{"n_layer": 10, "norm_place": "pre", "beta2": 0.99, "decay_fraction": 0.826, "steps": 13538, "dataset": "wikipedia_en"}
MLP neurons of a small language model. Each row is named by its layer, matrix (gate and up: input weights) and neuron, and shows model dimensions 96-191. Each number is 50 + 15 x the weight over its row's rms, rounded and kept within 0 to 99. A neuron's up and down rows have the sign that makes its largest values positive.
Before each neuron's rows, "fires on" lists the tokens most often at its 100 highest values on Wikipedia text that the model never trained on.

fires on: "vers", "os", "as", "t", "ies", "ace"
L4.gate73:30 64 76 77 34 32 61 50 62 69 45 41 41 59 71 50 59 46 35 56 60 45 60 27 46 30 20 52 67 28 37 51 26 53 50 77 45 60 41 42 48 43 49 62 31 50 07 55 50 65 19 62 48 36 41 37 54 53 35 32 45 48 55 38 67 34 34 63 64 50 20 65 33 50 47 57 67 28 56 73 43 22 37 49 23 39 44 36 55 51 55 36 51 22 59 57
L4.up73:61 28 39 86 60 43 54 64 56 37 35 49 45 41 60 54 48 66 39 45 40 31 58 65 74 10 67 60 64 37 73 52 31 51 41 53 69 68 54 28 35 45 42 26 34 69 63 44 38 71 70 61 47 47 64 25 35 49 42 52 53 57 63 24 56 60 29 53 62 47 37 26 61 36 66 70 39 49 40 68 50 76 61 62 53 40 51 15 51 45 28 26 48 58 32 30

fires on: "ist", " ext", " dist", "est"
L4.gate208:48 57 55 80 23 34 50 63 48 65 59 42 57 45 47 50 54 54 39 45 24 00 39 35 61 66 52 40 25 43 60 46 44 61 40 65 34 69 34 60 48 27 43 40 51 98 58 79 75 34 41 59 41 48 57 43 51 31 59 60 58 69 65 46 29 55 34 46 39 36 42 43 20 49 52 17 71 60 33 70 59 50 25 52 46 44 41 38 46 38 77 18 41 56 51 52
L4.up208:34 64 48 59 45 45 54 50 45 47 34 63 21 29 45 44 58 44 83 46 53 34 55 41 49 58 64 33 48 89 60 94 69 47 40 53 55 62 28 46 39 37 44 34 36 87 61 69 42 49 31 65 49 52 56 52 59 62 66 54 58 43 32 58 76 45 36 50 51 49 37 29 44 58 56 19 63 51 24 66 70 42 55 45 44 67 79 51 55 56 66 24 62 61 43 65

fires on: "ak", "k", "ind", "ok", "ank"
L3.gate113:34 87 53 86 64 43 71 63 40 58 23 34 50 53 53 43 49 36 35 64 37 60 45 33 57 73 55 51 71 65 73 45 58 49 42 55 47 52 72 44 58 71 31 69 65 41 74 59 63 46 33 44 36 44 58 78 59 41 44 46 28 47 61 43 38 51 34 46 57 43 49 65 59 07 43 37 57 45 35 75 65 52 32 38 52 65 56 42 51 49 52 49 35 58 80 48
L3.up113:25 63 47 65 68 56 39 29 71 42 54 42 38 59 42 44 60 59 50 43 41 56 62 54 43 55 60 47 60 61 69 61 77 41 34 46 53 58 34 38 46 59 00 79 56 64 60 56 53 36 59 43 30 33 76 49 49 75 49 38 29 44 37 50 58 48 37 82 47 49 35 61 67 49 34 65 47 12 37 57 47 56 45 51 50 91 38 59 64 54 55 43 59 68 61 57

fires on: "l", "uk", " on", "m", "ash", "j"
L7.gate63:36 49 56 62 58 37 57 65 61 49 30 47 37 58 40 54 60 42 27 63 53 50 50 46 47 69 56 57 51 70 28 54 55 71 72 60 55 62 55 61 34 38 36 61 44 27 63 52 48 51 63 68 83 47 51 48 66 41 40 48 59 80 52 52 39 49 49 26 50 82 23 20 53 44 53 63 48 23 70 51 56 82 63 54 50 65 49 32 58 40 55 43 68 42 25 46
L7.up63:55 56 45 53 46 52 59 46 34 35 54 29 48 59 61 75 85 76 38 36 45 35 28 53 18 35 50 65 43 75 59 38 43 52 87 55 55 60 76 35 39 34 52 40 38 43 66 26 26 46 78 24 62 31 25 70 35 77 65 42 42 64 37 51 58 41 27 53 49 51 42 59 39 66 51 57 62 22 35 47 22 51 46 49 41 59 75 30 52 65 27 33 51 67 47 32

fires on: "et", "ep"
L3.gate112:41 52 60 57 71 60 21 60 50 55 42 48 37 41 50 48 64 31 68 57 44 44 62 55 56 45 63 50 63 37 26 54 28 26 58 65 55 31 41 48 54 80 67 34 55 73 48 36 63 62 53 53 00 59 21 31 51 58 73 27 55 25 62 54 65 21 42 41 44 53 45 53 24 56 50 82 22 70 33 48 44 28 20 52 57 37 49 50 77 75 49 42 58 38 52 46
L3.up112:58 62 56 47 56 37 54 62 66 51 30 55 41 56 65 56 54 65 26 23 67 34 52 15 64 47 66 67 65 52 34 39 65 58 52 44 88 61 87 63 37 12 50 33 55 46 25 43 36 67 51 35 53 69 19 30 52 39 44 63 41 65 71 46 51 33 39 31 42 82 55 42 41 29 52 32 46 47 59 63 69 40 29 52 26 54 34 27 59 45 97 47 72 28 56 64

fires on: "ount", "ail", "ly", "ach", "ern", "resent"
L4.gate278:36 57 69 48 40 52 67 74 14 45 32 41 53 45 62 48 37 48 50 42 65 35 46 58 30 47 48 50 52 39 51 19 62 33 59 46 58 52 45 41 54 53 66 63 54 63 52 75 22 48 65 43 47 61 26 69 56 40 59 30 23 67 56 51 73 64 29 67 64 52 67 35 54 16 47 72 54 31 45 79 45 69 20 51 63 55 29 34 57 36 57 15 33 55 58 36
L4.up278:67 35 60 42 34 40 55 77 46 35 60 85 19 40 28 62 59 48 66 68 58 48 43 58 42 75 54 44 15 35 57 46 36 68 59 27 61 70 27 44 61 19 56 73 47 63 71 65 49 64 57 40 59 32 26 38 52 43 55 38 45 17 33 37 45 36 62 73 52 56 45 57 49 52 56 68 45 55 59 67 84 66 74 45 30 52 59 40 75 38 53 51 22 60 67 72

fires on: "0", "omin"
L3.gate120:67 70 67 35 42 16 38 62 34 26 76 38 87 36 68 54 41 20 65 29 55 49 33 43 60 58 18 57 48 37 44 67 24 60 52 69 39 62 90 31 67 43 66 32 38 25 62 62 31 61 42 57 41 58 53 39 66 31 54 68 40 60 58 49 51 78 20 57 93 56 70 46 60 49 55 38 47 59 57 76 51 55 41 26 59 49 34 54 41 40 74 48 67 43 64 55
L3.up120:51 64 42 48 55 40 19 43 25 38 75 52 28 55 64 59 25 56 69 62 58 37 51 61 58 73 40 58 42 52 55 70 57 43 34 49 41 65 75 41 43 56 52 51 71 41 74 42 47 44 63 46 25 25 63 42 44 53 14 14 63 62 21 30 38 96 59 81 72 37 54 44 45 40 32 56 51 44 41 51 37 54 41 47 53 32 49 75 54 77 37 41 38 33 35 28

fires on: " fl", "est", " Fl", "st", " sl"
L3.gate108:33 54 60 51 65 47 51 63 47 53 48 47 67 29 55 37 50 59 58 47 51 49 25 29 60 77 59 45 44 19 55 61 63 65 21 47 37 74 39 67 43 45 56 54 34 49 52 17 46 17 51 44 59 65 33 69 67 63 52 44 33 77 55 61 36 45 53 50 67 44 43 28 62 21 56 81 52 59 69 04 52 73 64 35 63 26 49 29 42 37 58 40 69 50 40 78
L3.up108:46 57 61 89 32 64 54 43 86 76 49 55 74 54 60 46 73 70 55 44 15 48 56 39 52 65 15 23 23 23 48 67 48 43 47 48 61 66 58 88 42 47 34 52 70 77 59 56 76 49 41 62 66 41 47 33 62 36 56 22 12 65 31 64 50 29 59 72 49 52 43 41 99 53 48 51 72 25 40 47 60 46 49 40 82 49 44 38 61 42 54 53 57 55 55 59

fires on: "it", "et", "oin", "at", "e"
L7.gate203:67 44 45 80 31 51 57 37 59 32 52 90 57 42 69 40 44 20 32 58 52 32 56 63 52 44 60 54 53 56 68 46 60 54 40 70 55 81 53 50 67 51 57 46 21 32 47 64 46 41 49 47 31 60 20 62 51 38 33 55 22 58 69 32 72 68 50 63 78 81 55 49 60 55 59 38 52 59 36 50 64 42 42 45 84 33 66 24 45 48 16 69 49 43 53 34
L7.up203:76 64 52 65 31 23 37 20 63 57 59 45 51 31 47 63 28 44 53 58 63 38 31 38 43 51 43 32 62 48 62 40 35 63 42 57 65 83 35 42 58 63 49 55 29 20 44 43 39 60 38 42 15 53 54 50 52 63 54 39 18 47 42 57 66 43 36 62 62 48 28 52 76 76 45 58 54 47 27 19 38 45 46 53 73 59 48 54 37 58 58 29 81 51 46 57

fires on: "is", "as", "ic", ":", "reen", "in"
L4.gate10:54 61 57 60 43 47 80 51 34 68 62 30 33 54 58 60 59 55 54 44 43 40 52 20 56 38 41 64 67 57 34 83 36 57 65 59 73 73 54 48 82 28 37 81 59 49 65 62 48 60 34 42 62 62 43 42 70 16 49 56 25 63 64 43 43 41 59 55 64 51 67 79 52 08 55 66 54 44 59 45 36 49 24 39 73 66 62 38 29 40 33 79 36 42 50 66
L4.up10:65 48 39 46 66 35 65 61 38 65 42 33 23 45 57 47 43 51 61 54 53 39 37 43 87 78 80 32 47 76 30 44 55 50 56 55 59 73 68 61 56 57 71 63 47 32 49 44 26 41 66 59 64 34 60 56 65 14 75 56 58 47 59 48 46 57 50 46 90 54 77 51 32 69 57 30 28 35 45 46 59 58 48 52 44 74 59 49 53 58 28 35 79 48 65 62

fires on: "et", "ed", "ain", "en", "ident", "l"
L3.gate133:37 66 64 41 54 34 65 44 49 15 55 24 64 57 74 29 58 49 49 45 31 37 17 52 55 35 47 46 52 24 43 39 44 85 41 62 54 47 27 65 77 56 51 36 42 74 44 40 46 55 54 43 52 50 38 68 67 60 70 27 37 69 38 61 58 39 48 57 16 61 65 63 48 32 30 75 67 41 60 49 42 45 08 40 48 34 60 34 49 57 44 52 70 43 57 68
L3.up133:62 57 55 45 47 52 47 54 38 41 39 67 57 42 66 63 73 24 54 58 54 73 17 37 65 58 57 33 62 44 74 47 36 33 30 60 48 39 50 73 55 10 38 49 75 55 22 40 43 45 74 63 58 63 55 29 67 42 45 38 43 53 56 83 58 23 55 66 55 98 51 38 27 30 81 82 72 52 66 38 28 90 33 40 41 19 88 42 69 58 50 65 54 52 35 51

fires on: "ate", "s", "ed", "rew", "ve", "ave"
L4.gate105:53 49 63 33 47 45 40 31 48 58 54 55 62 70 16 45 34 61 54 48 18 60 27 60 34 36 54 38 20 35 37 51 36 49 45 25 54 88 58 27 47 52 57 55 74 51 71 25 43 27 60 60 65 35 67 43 37 74 00 52 55 68 50 56 56 56 38 64 72 55 39 44 43 52 49 77 50 51 49 75 53 48 76 49 37 32 70 38 61 65 49 68 54 44 35 35
L4.up105:84 50 46 54 54 52 22 66 51 39 54 29 49 46 40 32 54 57 52 43 53 50 63 64 51 21 39 42 66 40 49 50 77 60 49 27 53 54 33 44 18 46 42 59 68 42 67 59 46 65 58 40 27 50 66 68 36 29 46 48 71 41 56 38 25 40 72 55 79 71 63 45 42 42 68 67 48 44 81 48 59 46 76 54 46 50 39 28 60 41 40 73 49 46 34 63

fires on: " th", " Th", "h", "Th", " fl", "th"
L7.gate182:60 56 69 31 49 65 24 35 31 11 31 43 47 57 54 59 56 52 52 26 27 35 57 45 62 63 37 42 46 77 30 44 56 75 72 81 57 62 70 62 21 15 53 44 64 31 64 26 80 48 39 44 62 46 36 50 63 36 29 21 57 56 63 23 25 47 51 71 82 51 21 39 45 31 69 44 63 34 57 59 52 74 36 53 61 51 47 49 63 42 53 52 48 43 71 68
L7.up182:40 36 60 67 53 50 67 62 42 06 36 58 37 60 55 47 65 74 42 53 35 41 50 46 68 61 49 28 21 57 34 48 52 68 75 61 59 67 36 70 28 60 48 35 60 48 65 50 71 47 29 57 45 50 46 51 44 55 51 20 69 45 56 55 47 47 46 72 63 50 29 10 57 21 59 74 70 60 40 51 33 43 57 44 69 60 36 21 69 37 75 51 50 15 33 60

fires on: ",", "ate", "at", "e", "chn", "t"
L4.gate315:50 51 57 85 30 64 30 51 30 61 58 21 53 57 48 31 67 31 62 56 39 25 41 39 44 56 50 46 57 70 46 59 58 62 47 29 56 77 44 31 38 34 39 75 47 32 84 44 71 46 61 65 26 52 39 64 65 40 56 59 62 62 38 72 83 60 26 57 55 67 57 61 49 75 20 68 60 38 23 44 55 58 43 37 57 49 35 31 39 56 31 47 50 51 38 54
L4.up315:88 49 64 58 70 28 92 54 44 62 69 60 63 43 40 53 78 44 43 48 51 29 41 39 13 72 38 30 53 69 54 61 80 55 57 49 29 45 54 46 35 63 60 63 53 40 24 60 47 74 59 46 56 38 65 43 52 57 58 31 58 49 50 87 59 51 43 59 51 85 50 52 55 63 50 73 68 38 57 39 39 52 62 56 31 46 57 56 66 49 53 54 68 52 49 73

fires on: "ina", "ain", "aly", "ales"
L3.gate33:57 58 54 38 39 57 66 51 31 59 39 68 39 38 42 79 48 37 59 47 95 38 69 39 57 65 51 19 39 64 62 64 42 58 35 45 53 67 32 35 62 29 28 40 66 27 55 32 62 24 48 39 35 57 36 64 62 78 34 37 45 52 46 35 57 42 35 62 65 37 50 21 59 26 09 74 55 77 65 38 67 65 50 42 58 51 30 36 44 65 47 72 48 33 22 50
L3.up33:47 49 64 29 29 66 65 62 52 42 60 74 69 40 71 44 35 30 49 33 51 44 32 36 27 37 71 63 53 41 47 43 47 41 41 34 59 43 34 54 48 38 80 47 37 51 59 58 42 68 71 56 24 63 38 63 68 33 73 45 41 46 55 48 65 58 47 59 50 59 51 63 39 70 73 45 35 29 34 28 21 85 54 55 49 50 54 63 25 76 45 32 38 52 33 41

fires on: ":", " Par", " |", " an", "\n", " En"
L7.gate231:40 37 53 61 47 64 52 35 45 35 37 67 35 30 72 49 25 67 62 79 39 33 55 19 53 52 74 45 51 34 47 30 53 40 44 49 59 70 72 44 48 57 51 26 50 36 78 58 66 52 65 26 44 65 34 62 66 55 58 46 36 41 42 61 36 39 55 47 57 30 41 50 31 61 24 64 42 55 63 38 74 54 56 43 47 35 54 45 50 51 42 14 49 32 35 09
L7.up231:52 60 50 40 52 48 42 42 64 40 32 27 49 26 68 67 38 73 42 41 37 49 63 47 37 73 61 38 63 50 60 59 65 34 50 52 60 46 51 59 38 40 57 38 23 62 51 45 72 33 50 45 47 59 45 62 59 57 27 38 55 34 59 46 37 39 33 41 55 39 51 44 61 48 22 62 63 64 16 40 54 37 53 47 52 36 50 46 62 52 37 36 99 37 71 52

fires on: ":", " ", " as", " |", ")", " sign"
L4.gate68:68 22 44 71 72 49 48 46 30 71 35 69 44 67 45 44 55 58 64 58 49 55 51 53 44 39 75 73 69 47 44 53 70 72 81 48 47 51 65 10 48 70 55 48 57 41 56 63 50 78 49 37 58 47 34 71 51 42 24 73 59 78 28 16 65 42 51 53 51 38 53 63 32 48 67 65 60 61 45 55 35 38 41 54 55 34 39 47 49 46 28 46 54 42 21 39
L4.up68:59 55 61 65 62 32 58 42 51 19 40 53 67 30 57 63 38 54 73 58 53 26 63 49 28 41 57 46 57 63 54 51 58 71 80 49 52 43 54 40 33 72 40 62 50 51 47 74 68 47 22 39 63 76 57 57 62 25 19 49 38 57 56 19 34 49 65 60 56 39 58 64 33 36 45 64 74 57 68 47 56 35 41 49 33 37 42 46 55 52 39 61 68 21 43 42

fires on: "ri", ")", "ap", "in", "ra"
L3.gate215:40 66 47 68 49 65 18 63 59 36 77 22 68 44 42 52 30 59 47 58 70 44 57 45 47 58 25 51 57 26 71 52 62 43 21 30 46 61 31 63 61 65 65 64 53 56 55 25 20 50 98 64 41 73 39 46 47 72 65 53 44 33 31 40 58 56 46 47 51 56 62 53 63 41 40 56 82 89 86 67 52 28 42 47 49 32 35 73 75 58 37 44 77 45 56 31
L3.up215:41 52 60 55 48 71 46 43 48 40 54 54 46 49 31 35 52 51 54 40 66 39 83 61 31 55 56 44 64 54 50 65 64 72 61 26 44 31 39 29 18 75 46 54 44 55 45 50 47 60 47 42 59 47 44 47 44 43 27 46 41 45 67 75 38 29 67 54 49 52 57 66 38 42 43 80 62 56 47 68 38 43 53 37 88 68 57 64 33 65 48 43 50 50 56 46

fires on: "in", "ent", "is", "let", "ons", "ot"
L4.gate161:42 59 73 47 50 89 24 56 53 63 55 51 56 61 53 40 85 30 36 44 72 34 54 64 27 63 52 70 69 47 50 44 48 62 44 48 53 57 51 69 48 23 57 59 33 46 47 48 67 62 42 35 44 44 67 83 67 25 44 39 54 43 38 53 29 75 67 39 72 59 22 60 53 62 80 62 46 68 45 45 41 46 22 57 30 50 37 33 51 40 23 56 54 41 28 71
L4.up161:60 66 61 21 68 59 60 59 51 58 27 23 24 47 57 34 50 36 38 76 55 51 40 53 44 58 50 43 27 63 59 47 39 61 30 44 66 54 45 52 75 48 78 40 72 34 63 81 49 27 36 65 48 59 47 34 48 54 38 47 58 28 70 57 44 61 32 32 67 33 69 49 59 45 70 43 63 38 12 57 37 36 40 56 70 45 50 54 52 35 58 64 84 41 43 56

fires on: "ie", "n", "ir", "ic", "ain"
L3.gate125:33 56 47 42 63 61 56 59 53 45 49 44 41 64 55 70 53 61 58 39 81 75 51 24 59 50 41 39 38 59 70 58 70 78 44 63 80 67 54 47 70 37 27 38 21 42 40 30 55 59 42 38 14 59 38 80 72 47 52 55 35 61 42 65 31 39 46 52 63 37 46 33 50 36 21 67 43 54 49 66 44 47 82 43 47 77 39 43 56 35 53 36 65 50 55 74
L3.up125:46 53 49 42 34 48 40 63 41 43 62 77 37 40 29 54 55 60 58 49 46 42 65 41 59 42 66 57 70 47 45 62 44 55 54 61 48 65 41 21 83 55 34 25 34 52 65 71 65 51 67 52 18 39 35 62 62 48 62 46 51 51 61 29 11 63 64 81 69 50 46 81 45 54 64 74 26 48 64 70 39 50 53 43 36 42 57 63 30 45 42 53 40 42 51 55

fires on: "amb", "ab", "all", "ub", "on", "amp"
L3.gate20:41 57 72 53 40 50 39 50 60 67 47 53 75 55 46 48 43 15 43 49 53 32 70 47 64 79 48 67 36 33 39 43 51 49 70 31 50 45 22 43 47 32 46 57 60 58 30 38 42 50 38 39 42 36 62 42 78 58 60 57 45 63 77 65 43 58 29 19 64 78 61 55 35 84 35 49 37 40 45 41 48 51 37 41 67 45 38 29 64 65 63 31 54 48 57 41
L3.up20:63 59 51 44 67 51 52 14 46 33 48 20 10 59 80 63 33 46 42 40 44 45 72 61 55 31 42 71 69 80 32 45 58 41 62 66 44 48 37 61 93 40 42 79 39 35 78 45 50 42 38 74 60 45 28 74 65 44 49 70 58 57 45 45 81 69 38 66 47 47 55 42 48 61 71 36 58 25 45 35 46 62 69 53 52 42 53 57 46 46 58 34 31 46 36 36

fires on: "g", "u", "iz", "ang", "v", "te"
L7.gate196:39 53 44 51 39 36 60 65 44 43 36 62 55 53 46 57 36 51 52 60 25 45 47 42 45 74 27 55 60 32 55 24 45 36 40 77 60 53 52 41 16 57 49 47 46 39 57 08 94 66 52 38 65 47 28 64 52 24 44 53 55 71 52 52 69 44 54 73 12 44 27 40 50 46 63 52 48 53 45 26 23 60 57 53 43 65 51 65 66 70 55 53 64 46 36 83
L7.up196:47 49 57 24 66 31 34 22 26 41 70 54 61 38 40 45 57 31 32 31 61 30 35 52 67 42 16 36 69 57 85 48 67 54 53 12 55 36 42 35 73 64 27 45 35 32 36 44 68 27 55 24 37 42 53 38 50 61 61 60 71 13 38 33 44 44 43 73 63 66 46 52 68 63 43 32 57 63 49 25 54 52 62 52 72 21 52 36 15 57 43 39 35 29 26 70

fires on: "ft", "op", "art", "x", "ax", "of"
L3.gate44:64 78 51 64 56 43 25 33 38 54 55 59 48 23 47 57 44 47 66 23 56 47 80 20 47 42 30 24 34 72 33 47 60 57 43 52 67 55 40 34 52 30 67 55 44 32 60 68 86 29 34 17 57 41 69 44 49 56 80 24 63 63 37 41 45 42 47 74 47 69 53 61 15 89 59 51 56 72 48 23 48 41 35 40 58 53 66 59 56 40 62 56 49 62 46 55
L3.up44:45 42 43 53 52 58 43 22 62 43 50 41 52 45 34 22 59 22 31 68 79 64 53 56 63 41 57 40 26 72 48 53 74 67 60 49 52 32 44 79 55 49 23 42 38 61 60 23 62 29 57 57 76 45 63 55 54 37 50 30 42 50 65 41 40 50 61 24 26 68 57 73 39 60 23 47 32 56 73 45 60 39 67 55 41 34 43 71 46 42 65 57 55 70 62 34

fires on: "ist", "er", "s", "et", "ists"
L4.gate297:61 61 72 54 62 71 50 54 47 70 64 72 45 23 45 49 30 40 55 73 44 35 33 83 46 51 51 58 53 21 49 47 44 29 62 43 68 63 45 53 39 48 79 26 60 24 09 30 41 70 56 32 35 41 52 46 66 44 28 33 68 55 62 58 53 58 29 55 55 53 53 55 46 71 78 55 65 52 44 34 52 61 62 46 39 64 60 39 49 42 50 45 34 41 64 36
L4.up297:52 55 60 59 60 44 54 54 81 59 63 51 41 48 60 37 63 32 50 53 42 57 38 45 85 53 34 50 62 65 60 41 46 32 32 38 66 67 45 53 44 52 58 46 64 49 30 71 50 50 55 53 31 58 38 46 44 58 33 52 43 74 84 40 38 71 59 75 59 67 55 49 52 48 87 46 84 38 13 33 61 68 48 43 48 00 39 17 77 28 49 70 38 41 56 31

fires on: "th", "wo", "ir", "ug", "all", "or"
L4.gate94:78 64 60 69 38 33 66 45 42 49 47 48 57 40 56 51 32 43 56 49 53 82 51 61 72 70 51 41 50 59 10 18 75 53 49 66 32 71 36 50 63 50 18 54 40 44 66 43 66 49 36 69 63 56 55 39 59 46 48 30 40 63 49 48 58 64 32 86 71 64 46 51 53 37 35 64 58 43 49 80 75 45 42 48 34 67 51 56 33 32 44 50 74 57 50 28
L4.up94:54 57 42 60 33 45 67 64 59 56 45 21 63 43 52 48 31 53 64 38 51 64 47 54 51 58 74 98 42 58 49 71 35 46 53 40 47 16 80 49 49 41 37 41 29 71 55 51 70 49 33 53 60 60 51 70 77 45 26 64 53 56 40 41 44 68 33 69 37 23 65 46 63 42 84 50 56 71 42 65 73 47 45 52 51 32 60 62 32 19 65 51 63 63 58 67

fires on: "st", "ear", "th", "h", "est", "ze"
L4.gate133:47 80 75 44 58 50 55 52 41 37 42 64 45 34 59 44 41 50 37 39 20 35 58 54 40 39 47 40 69 57 24 65 43 37 49 68 52 50 44 41 66 46 49 54 63 62 51 43 76 39 76 37 59 48 39 54 52 41 64 04 49 54 65 65 46 55 30 66 49 50 31 41 37 46 23 33 85 61 63 54 71 40 45 56 31 39 49 22 67 63 59 26 65 57 52 42
L4.up133:55 50 48 40 55 77 60 73 24 46 43 37 33 50 57 36 69 54 58 51 34 66 61 69 40 44 36 63 61 63 55 65 56 48 56 43 42 75 49 37 33 48 61 49 61 50 65 52 50 50 28 66 62 36 39 57 36 57 43 16 53 70 36 44 58 57 37 72 52 62 23 08 60 49 55 42 54 53 60 81 65 47 26 74 26 29 28 21 66 45 28 17 40 74 59 37

fires on: "un", "du", " Je", ".", "ep", "J"
L7.gate22:58 85 64 51 47 41 62 77 26 68 44 58 68 57 64 28 36 20 54 47 30 31 39 48 47 30 21 43 48 64 65 03 33 58 49 78 38 44 23 42 17 38 44 49 49 24 59 61 41 67 45 51 30 44 42 49 51 40 46 39 34 68 62 47 64 31 49 66 30 81 47 40 59 35 74 48 51 55 66 49 52 70 44 46 74 40 37 48 59 56 42 96 69 45 39 75
L7.up22:45 39 55 32 40 44 56 43 64 56 49 70 66 44 62 23 41 82 62 20 72 49 48 35 51 51 39 27 40 43 45 60 30 54 33 50 54 51 31 58 30 53 46 26 70 58 36 55 73 63 52 31 26 49 16 22 66 51 19 28 40 38 56 57 60 35 47 52 49 59 60 41 50 58 51 48 06 33 05 54 31 51 66 53 36 60 71 31 37 60 43 66 72 65 24 74

fires on: " de", "is", "ge", "os", "em", "oy"
L7.gate298:47 86 63 22 64 39 46 20 47 58 53 89 61 32 67 69 29 51 67 55 54 51 18 56 35 41 34 58 60 62 53 49 48 57 44 53 54 70 58 50 38 58 58 28 43 24 26 57 83 53 44 46 31 44 53 60 33 54 52 41 57 80 33 53 26 64 78 55 52 78 41 55 73 64 60 68 48 31 29 52 76 26 59 49 62 60 71 25 52 66 60 50 64 41 39 25
L7.up298:50 55 40 34 29 37 72 42 48 64 49 34 59 22 58 43 48 48 50 44 38 54 58 25 47 81 55 33 51 79 56 59 64 53 68 46 58 63 42 49 51 45 37 50 67 60 31 75 93 37 51 42 64 50 55 70 43 35 44 47 34 59 48 63 50 26 83 43 43 70 45 48 74 86 81 78 43 64 62 86 58 57 99 55 41 43 67 40 67 50 68 44 57 45 52 66

fires on: " d", " h", "iss", " int", "t", "ock"
L4.gate72:43 55 62 54 46 61 55 88 81 46 41 43 41 75 20 35 52 51 40 48 34 33 58 64 06 50 51 44 48 45 55 43 45 68 88 57 43 69 59 42 48 31 43 64 29 54 64 65 51 63 62 57 53 62 39 32 91 53 39 37 47 45 55 48 58 80 49 82 40 62 55 51 08 36 69 58 65 56 57 88 39 34 56 49 31 36 64 65 70 38 76 56 27 32 15 34
L4.up72:69 53 44 69 47 45 57 69 60 58 26 55 47 35 31 62 61 79 59 67 56 42 56 44 61 37 53 37 50 45 43 50 62 95 36 58 67 72 51 47 33 44 30 35 56 68 76 53 53 54 71 53 56 90 67 43 78 18 58 61 69 61 82 35 54 72 36 17 39 50 43 68 47 42 64 35 34 70 48 62 45 68 38 51 66 38 35 32 57 39 55 23 57 28 60 57

fires on: "ar", "b", "h", "r", "F", "l"
L7.gate81:60 91 64 34 56 67 55 95 62 31 51 47 46 73 51 34 41 59 57 54 20 22 54 38 43 46 24 60 39 64 18 55 25 49 25 74 77 32 47 40 51 51 28 62 72 23 35 55 41 54 28 82 45 55 36 40 73 36 34 49 57 71 60 42 48 65 43 45 40 79 29 30 49 38 65 50 62 33 54 63 56 68 60 29 71 41 57 29 69 69 46 47 46 55 42 45
L7.up81:42 59 55 67 61 17 55 38 47 48 38 70 29 60 49 38 45 77 57 45 48 47 23 54 37 44 61 18 45 54 62 53 76 45 63 26 45 48 61 25 63 22 55 38 43 40 49 45 68 50 47 71 50 55 43 47 43 33 39 19 39 48 66 59 90 60 46 40 52 60 36 49 59 45 64 77 85 30 54 74 21 49 61 46 69 45 48 59 43 37 47 51 81 50 47 59

fires on: " B", "B", " b", " R", "A"
L7.gate248:44 49 43 33 49 25 63 46 51 58 54 19 34 53 66 57 62 48 67 47 63 61 76 33 34 56 38 71 05 52 33 49 49 59 62 31 44 37 47 46 57 41 22 45 58 66 27 40 48 82 52 52 70 27 36 74 82 56 32 76 58 46 52 35 59 47 73 60 38 46 59 45 45 51 22 54 42 58 48 51 50 57 31 46 63 72 24 51 44 30 56 59 78 46 44 55
L7.up248:61 66 55 28 64 41 59 89 71 42 32 55 45 40 60 31 50 48 68 46 48 28 47 80 48 78 58 43 69 57 32 60 49 46 38 48 36 23 33 50 54 46 38 63 46 34 41 38 59 29 32 74 68 35 50 63 44 49 53 16 66 85 67 59 50 48 30 54 33 56 45 64 65 48 43 58 57 45 46 59 40 20 45 46 34 38 40 65 46 42 55 66 56 76 62 69

fires on: "ov", "p", "enn", "qu", "app"
L4.gate262:76 70 60 75 29 60 56 44 68 77 49 45 39 24 30 69 39 55 59 41 42 30 21 36 43 55 46 09 20 38 68 26 71 36 62 34 33 43 29 40 47 43 29 45 61 60 54 40 69 70 43 21 59 58 75 54 55 47 51 35 55 37 39 57 35 34 40 64 34 51 27 56 43 54 43 43 83 61 54 46 56 41 35 47 68 56 47 54 54 67 40 52 48 54 43 89
L4.up262:67 48 46 55 69 71 48 57 32 27 55 44 50 32 42 44 18 49 60 85 31 53 61 52 54 54 59 57 29 68 77 22 52 63 43 62 71 49 39 42 29 37 47 61 46 59 54 59 74 44 26 40 69 65 90 52 49 33 41 38 29 51 38 36 16 37 57 59 31 60 35 41 59 32 50 53 35 65 56 41 24 66 58 35 72 30 43 62 46 59 67 21 37 55 33 35